{"norm": "rmsnorm", "bias": "none", "lr_mult_down": 3.0, "dataset": "wikipedia_en"}
MLP neurons of a small language model. Each row is named by its layer, matrix (gate and up: input weights) and neuron, and shows model dimensions 32-223. Each number is 128 + 32 x the weight over its row's rms, rounded and kept within 0 to 255. Numbers have three digits each. A neuron's up and down rows have the sign that makes its largest values positive.
Before each neuron's rows, "fires in" lists the words (lower case) most often at its 100 highest values on Wikipedia text that the model never trained on.

fires in: "a", "as", "the", "and", "are"
L6.gate563:190156132129157101169138055145096172123092081126160115197154169148156126165159128127098162122160103152095110168201114094122126059114114155143129188049150120130087082149116169145111102097123140199183129119123119127099143179183156090080208150143115195109188181056118158101087175125124091120143185169135117216134181080131134118087158114161093139168142160152120101100127101109130192115096117106134094108094099129108115114049152142160141121049090134122138146116134091144081184168129142150138159134118105148102173113171136155190131141139096129115122179181193125119145161216112168160
L6.up563:110072122104186164120090129111084117107177100094145113144150101128138141096085148150129095064161100159150083150133116096104164118180164093123107138074162123131095091067182103137142111106125150136097161091102119122078094108116143137148071128137104081159091111097135192124101091072114199134118203136068113170103084122180124107114111098104136088104141105066132122120102072120134097072094122087071096068120146101180133111139115106091093110152135111155123125137167125153106096082159174087093145115112119099125101106108160216131144105122099069191124093130145117132106148117126139116

fires in: "his", "their", "her", "s", "its"
L5.gate422:156066128106163119150157150116120161159123082135113112100128130147140115104124174140081178197133115142084124122160134218119145128123153119163144148114121155180116103114112156104134123113106141154112184203095166106104093130118164157092068057093112152114087194153090094153189095073120117123116147138156122162187104138152112166189068101121208102145111168150110104103133117134111175120137141078105101130078121183122113168171137153114068146175134119164126164117106132118186111093091124137161130179059134189159156127138198091107161189145144196085156143098151155093087100175082141097
L5.up422:120143104114165111147131123136159200090150145119160201117116130147149139168171130093099136109125151153124205092123137115224168126158177101141140171129138093151069134082130158113144165162185150111131135085096095122157141172132114126102152139132111102183180055146068150140095119106125117137076120123120152084113119084195160177110155106173105167121072104119156116122142114123207154184195113173123148166182095102143103105129080139098187124131152163165124176097098172111122134103127129134123147137135106088103153152087145076128110136096173082108149174137130134074091125143122173108

fires in: "is", "was", "be", "are", "located"
L6.gate310:141092096160139159116113065124134153138153121166147066177135106156121131085132137152157094141128129129070116137102151174157110175086163129172136112139152108172086220092141120142083168124163136179114092138107192129074132066125158078097156118089142103191103101122069086114106114138150114146162093101149223093139070155093134074170138156119079111152130174074119156141105095160091117121139136118158160192134153179118111119061117143141152114126138135143046130103176145137084147140149146116159169101102045109145141076178130107185106113128109095074123179175137107123145127187133147110
L6.up310:081125183142096155118126126151070180166107089145147110141159156162125093121130151092105138095151140169162142145088119156162142075114090091125122161129132107115122160131134092077109119143099057117126200128111139094132107142097159140185134202135128084157147169119127155184112096115142105103116118113104144084088146159126131190151155049187138102116142070139162110107091138172148140083129154072184114128089198124120117126159157092133088142164138129075095126122129115104135065125061152092142119105103175056070093136103138099176140089111172155098090127133143085116158142106142171217

fires in: "was", "00", "as", "a", "is"
L6.gate850:151212124094113099109112129119159184112114109132210160161128131132171174151123134162139188140104149155077094145175159140105118166150151154146171134093102119138142135186121203116124119112153135089147115194128162144117167089063032200156125132082126101139169087106143148143137176114126099178107147122133145122145109173062120114030116075085086112162132157134132133122181146153097146139165139174137127117111107076098071089104125146137087176090102089113163143134133113154091123185137102177165143085116098129103122137141187096201095146070095131129107168116135139128108116124068142172
L6.up850:148107158099120144071154131131107141091178131135150172082164123116129136111087116141141170116109086106111127122113100163126156155136118095083121097098184106133164187159120092133089113122122158101157152131116106131115150150159135121044127161063110153109144070062149105144156156185145128132084140186132123111087127041079088167168117121115102137191128143118131112124147128233140101088125153163163161115133117107141138136073145091158105157148164108150122117144176107120088124141137149187104081136147129123138123164109120144127110097066142150140139111200156107083105106088143161175

fires in: "the", "s", "his", "their", "a"
L5.gate1215:124165087102150162113107081128145177118147134111144089171080083057100107131169044149125120084118116159123111125152124138109232141126126111118135085079094125127145099105168134115127185124161129134137179112091132141083129090102167108148172086126082157148146141065155116116138127141090155084080132166116093134125156186168140147091131134148130084120111100101146161160180118134166188061064143118090074134147060150183156171159069121092185144131165126079150149106155136019125124116137151143124127170129103121120161131164164189092203101092137096111183143103140124057136159106117142142
L5.up1215:124126136111152150092086097076117129098093107064115151096153081140104100133172161061118153142110103105124177160085186085142144151112082142163161173092150187153076098134164127133135132228106188159162172131120148099144174128129114106104110092149087144091114149161119191144105143123106125098150177121139128135149125099107099096112143097119117177170147129146162099073105147115114155166114093161164093094080083131127065116128134171084188109124124118170207125093168175133158072134135165109139125158212133145166115149071135056128077118120155164111193188096120128120154144125149108158

fires in: "his", "in", "on"
L6.gate182:149113064202130111118162144161106099136100138121130176139100091185135130127129202154139102139113132142109174169122160134091113126180145139154199142098090131139122119160132122116143081146172120170123082162097165119174118080149107153065094142126168141114142143179182132064143116099123161178203191124133161125168130095129130141146093057149139075072090150128146088099096102194118160144183097039162112086172153132164156142124153078134115137122121147110130092144115167165120089141144175154105155165129206087128084119106142132122128155118113113129137005125160164107080112158100094132
L6.up182:152204144109131141103134104127194080081142134140085165124158170187130048145106033093205141117150113160094175099192134149161122147112096114166126100109172121127099114120162178132152100114162145135127132090081124143108055186175126142129140126067099118138119129135115102165162100124134051142055081133122097100165101171139142134153107084103129109071119181110099077169174146157145158123117111116114090152085128128134171094100115147107138133137171142142180097112069122135156128161096095158107161132171117105173120087136106138126171157108137096145109099181163176088137118088128162167

fires in: "in", "of", "other", "on", "for", "by"
L5.gate826:134176090112137126129200150115086043160107103163153112138129075079151087101166092148159151074205151074177121102137131143153113158088169131155162110115156102122086148117138108130162210139138134100091085095123154103155097125038153185169187152099134077091115141174119128131129189125135120113141154147145066151127140184141089107148113129100130118124109096132109135122144132160167174148123169140106160155137171126128064157154051147124086100092163093123107110171117111165120134131147221106130127056101124129091169086093159158168174164156143075080154151062129043154180131104154082035
L5.up826:162113093101136177098175145137114179098113166111188156170182075140102138153150139126128106097156189183191100141162139149159060130084130136151144107071164160041135146177153133168134212153155134139127186157155106115123111137095092125125150088109187143099131137134074140103134144161138094097142140096089072152133133087113152116135109142137140048112090144137168156128088079215143160166159205085115109107068075110099093128137163131150170127110120128172094130157118146098125122127143138154104155144145113109128140129110137115147124126157113099105185202083142116136164137181165082111

fires in: "of", "in", "to", "for", "at"
L5.gate700:150129109096123140148143098066112107166113157143143140156119127140120137133133145109175112113184133113045129109130140116191114110132129115134110150098105113117148132104107090115171108097134094165120190094119120125090129121122153129167158130092160119072109100181111160127138161092120119094158151112102119101136107124120159107139096102108134134125103144084217150149160080170156115100142148093096133108153159139062143124136179138100096143137168137085099124104117148097132165125120131113151112069059129128129165130108095096130151143119140096097157155160091153095143160058169147087
L5.up700:070140103103086156184123107070157113096131144078142167147126109146086114128110089073145132081134176086192129066110190171128152158110098113154149084170144110104142145122165158061092123116156129099101204136175060168119188173113119121088126106168132163111122158114126130095177154151150070180064118123104131116128118172126181157131116184125124127155153143157123100138131147165109139181101158086153119127077145095148136118115143113121179137132087138097156125106143163119122152124108145142125125113109108173133105154150135110179141164117127142135129144127089110139118102157122145126

fires in: "a", "the"
L6.gate1513:103100142142149149120122176086140145106119163067051048095108073119137172155164135195122105212121134089141137121134111111112149105135168140078146150194091167071112069142159195132147186108138156083133118123092124164152173116133119101120118128154079149126147194119131135120147062168130139152103114175116163107132118177100127159093174102139139130088181084093096157139136135140189134114123100137140215144141146183133134104097196145110183139070170152143107102143108185134162114122132057111093140121168172132164186117209113201114137069074185069177126124153193120118160145163172063128
L6.up1513:112123183198097133149107094151116137114169151090134167178118153104160126139162116098101119098112111177137175155150105122156113150113111093131125070081141136098127160136171127163148166138145136117149104109153063104167116125161123152134128052120173097192119154130141123128119133160115143152151091205101137082206119179106174114134131145118097150173194126105175217053034139124136184166141109136094216098159091119127118072161184106123099183107118195163126094116100163133127144126171162170136142047098090098081201131119142126086110117139119126115143125132214157145145128130162124153

fires in: "the", "a", "role", "an"
L5.gate49:148197077145117119068136142116157130160162137163125052076152143147126130120130147090106111158127151073114105111132130110096112119138148046105120141076103121106104100138147142103138200121155108198169110143178123205173119121117181117133142128137055122158104099077191152164091123108108171097141128121150108097097122144085148073145165131122144106125129123058145181113147094141173163063106088131125143149141170163015183142134105081116145101086141109110089113154173104125196159107122159115195131110086153132131163106152139077124143125184081108167115066138080159085165167150152161165
L5.up49:163141118092132158143148152176094137123199163143130153141092158113141138127135130058065127139127099127143117125089104148130114088133132087159065149105165132062061153143086147130140133150147144198132028138107172135141130161083116131146139142207092135157141062147101106157132064101140143091120108124197193172121089130106120127119142109196155168113174163116152135129135138123173115138072124182106167106179157075131146116161197105099126106107173134106160145151087138124096119092093170138114091143159084068150068102091163083170053145112182107073122096167146183106140158114090120159

fires in: "at", "the", "of"
L5.gate1113:138134098046103091116148123140119115171154198099094146115082124124142166115111088132146104067123112114085151102170118185112113135164135151119146123120064157088158115144139170123142139140135145161134124144154164131099109143164114168089132112145092132146123219138131083079146158151078120080111132129149137116125129075083143107148122118128103182167123120122094142074087153138122110101102133134102080147110142134075148191098122148155159113114143168152132152122114122144235126177177084155156192149114140078100168130134145106067133168180087155105131148131122129134191196151182192058
L5.up1113:127123117153153216103146128131104125147146115086153161124096180132101176193119138156147137067076107101154136095094146179130136121126120064105133106150124151138123125095166128109149106109091091177080046116108141107139170152146100073081154143114138167156083170154103151040129057108131129156127137092129124155152169070116166136178128136145121079147131068142075107120173089098138168131148146082107065104112094143136083083084169140139078092155080135064111097136110123131164126174135195138110107125123100162192118135143136089154118203134105134135126102123115099135094122144104114050

fires in: "in", "to"
L5.gate843:111086156168114094130039125106124182127129123165169128089130073100088131059145135115133184168132091114130119127106167064141140123162150140132115122109130157102151076136160193073089134165142146157101092150089140191122145135137109142094173131141115117089094125132129091122157017082132181152105110123145115111165129068193141149102158105179151182130116119142128056140121126150111144094169085179164144114136108156149124098111131115092192120142130157177130084113100111160095088138158131164124083134152130122094102119137200189121117073105144109188111129165132105078136177141211100106
L5.up843:137105104117133116121126126145075106097124106141187145187081142149119130111130112128163111102202092079107119162141060131142132181046127119064123124190113115150174145209160172139113146078074125092127134116116098061144122080102111108129064123160039134135122156076117050107094155116096118202113106075069134108105155129144128153055154147110144081085141146176107103081126149117102160153152104062135119153163119153107157140118146166173141115056073133081102118104080088121185137095134198139101098098200057098126138123103122164117092085105113108151138141063115179118099205096166103148

fires in: "a", "be", "as", "are"
L5.gate1398:110122087091122122122163112080087077100088069110118181099139100155100185141113131185095175124093147162152071110117162096122131103086142120139111143086106152096125149126098111108149104083101147169095106109146183114124081070070167135128114091134124058075167154151169172120154105138136173214175115153150140099155115129047109088127156112102161125125127122139140135108077120160138132124062148118112099096118108154111110133133130139147143166103052157161136152127121181118122093075158093088150153187087076105131074153087090070123168140112133095117076139124198104165166061123074106153
L5.up1398:123140090122139094121142135091195108081115065182134110128136121125130110175151188190126144111087099161135091188104098144106135119156092099142095076080165094077152163183138117115107150130081122094195094131235153184158139106151112092188179075144183111132119168130118132117064133117114120131084130177124124143149066110144125149139203073122152103138126120048112129114093157138105121126090118096101129090136097180108159089102162060093127130113137204148135135103122106124132108105129109094110176112100133122131131122127168100132137111120129120163088109097169069087152071103202199190

fires in: "in", "his", "a", "their", "released", "as"
L5.gate363:115069100143138113108144137153074125145140145101139148135105160180171111138047089125118131080126175115116144088148184138160171172110158174155151145108117088115125095137130086100145183180184114123137118151124150145118117102119167117155164118110145136106102022137131198126184129165119169199163141078114100137127147203163158169147123103112159102128131131150144146174083109147107109124134154110134094119149115156118168152098076095203149131119154171120129129151138095133138148095125215155185181158127109126130070083139090125132157102116178138203090122112097108140079120141144111151
L5.up363:066144139128086093137129154175126164078126140106158105136069164108111138152121130172181132167124178142140159159138149149108176141199159152120121042131216158115146132146139136176076079146135124179158161117136125100127112133086123088137123094105103173136110118137082161204140148094112120149166098065146126142042165133090170146118138154096161094119152163121106121092085115171120165110168171081081089168113094153173120143101097124159105124116154117170122173147161136142125125102127119108125200099071104082147117135138156136130125195101066124144147136131134132062143100131161155171

fires in: "of", "in", "no", "for", "from"
L5.gate106:135139086156114145140125048115153081097122113147110163139096086087114132070167133107164154125158124104115139151086110145168129083128136055096105174089154155126149135138136113079162135130112139119115090150111077136064114094144153132057112120105144176158127116098171106162180150180144074117126103049136107110122114139134204137139155119084159141083070141176138107144141124123120112169152105102128114099134130187152111115097110076098104121128122161090174122076146132122192180094093114068133161118164108118125068120122153128086121110141151135049188093155115104086097137114175191200
L5.up106:150130149145146152139129107113149142145139159163112150090120118158155120116127176105129154110182120158161103168153120162118081151150149146168109120078104163103121145134114136165039160070074116140110188139138095119166115156123089073094109143154154104114069115122131089126190135101133145145179160068132085087122120177098189119131068130116030127162144173136147161121117207103156185176047155069139127089128164129128109182190095176149101047119127144141109080155079109077101099149124124101144124158103153083133170056122153164121154129095180159097148141132170113132142088153141137134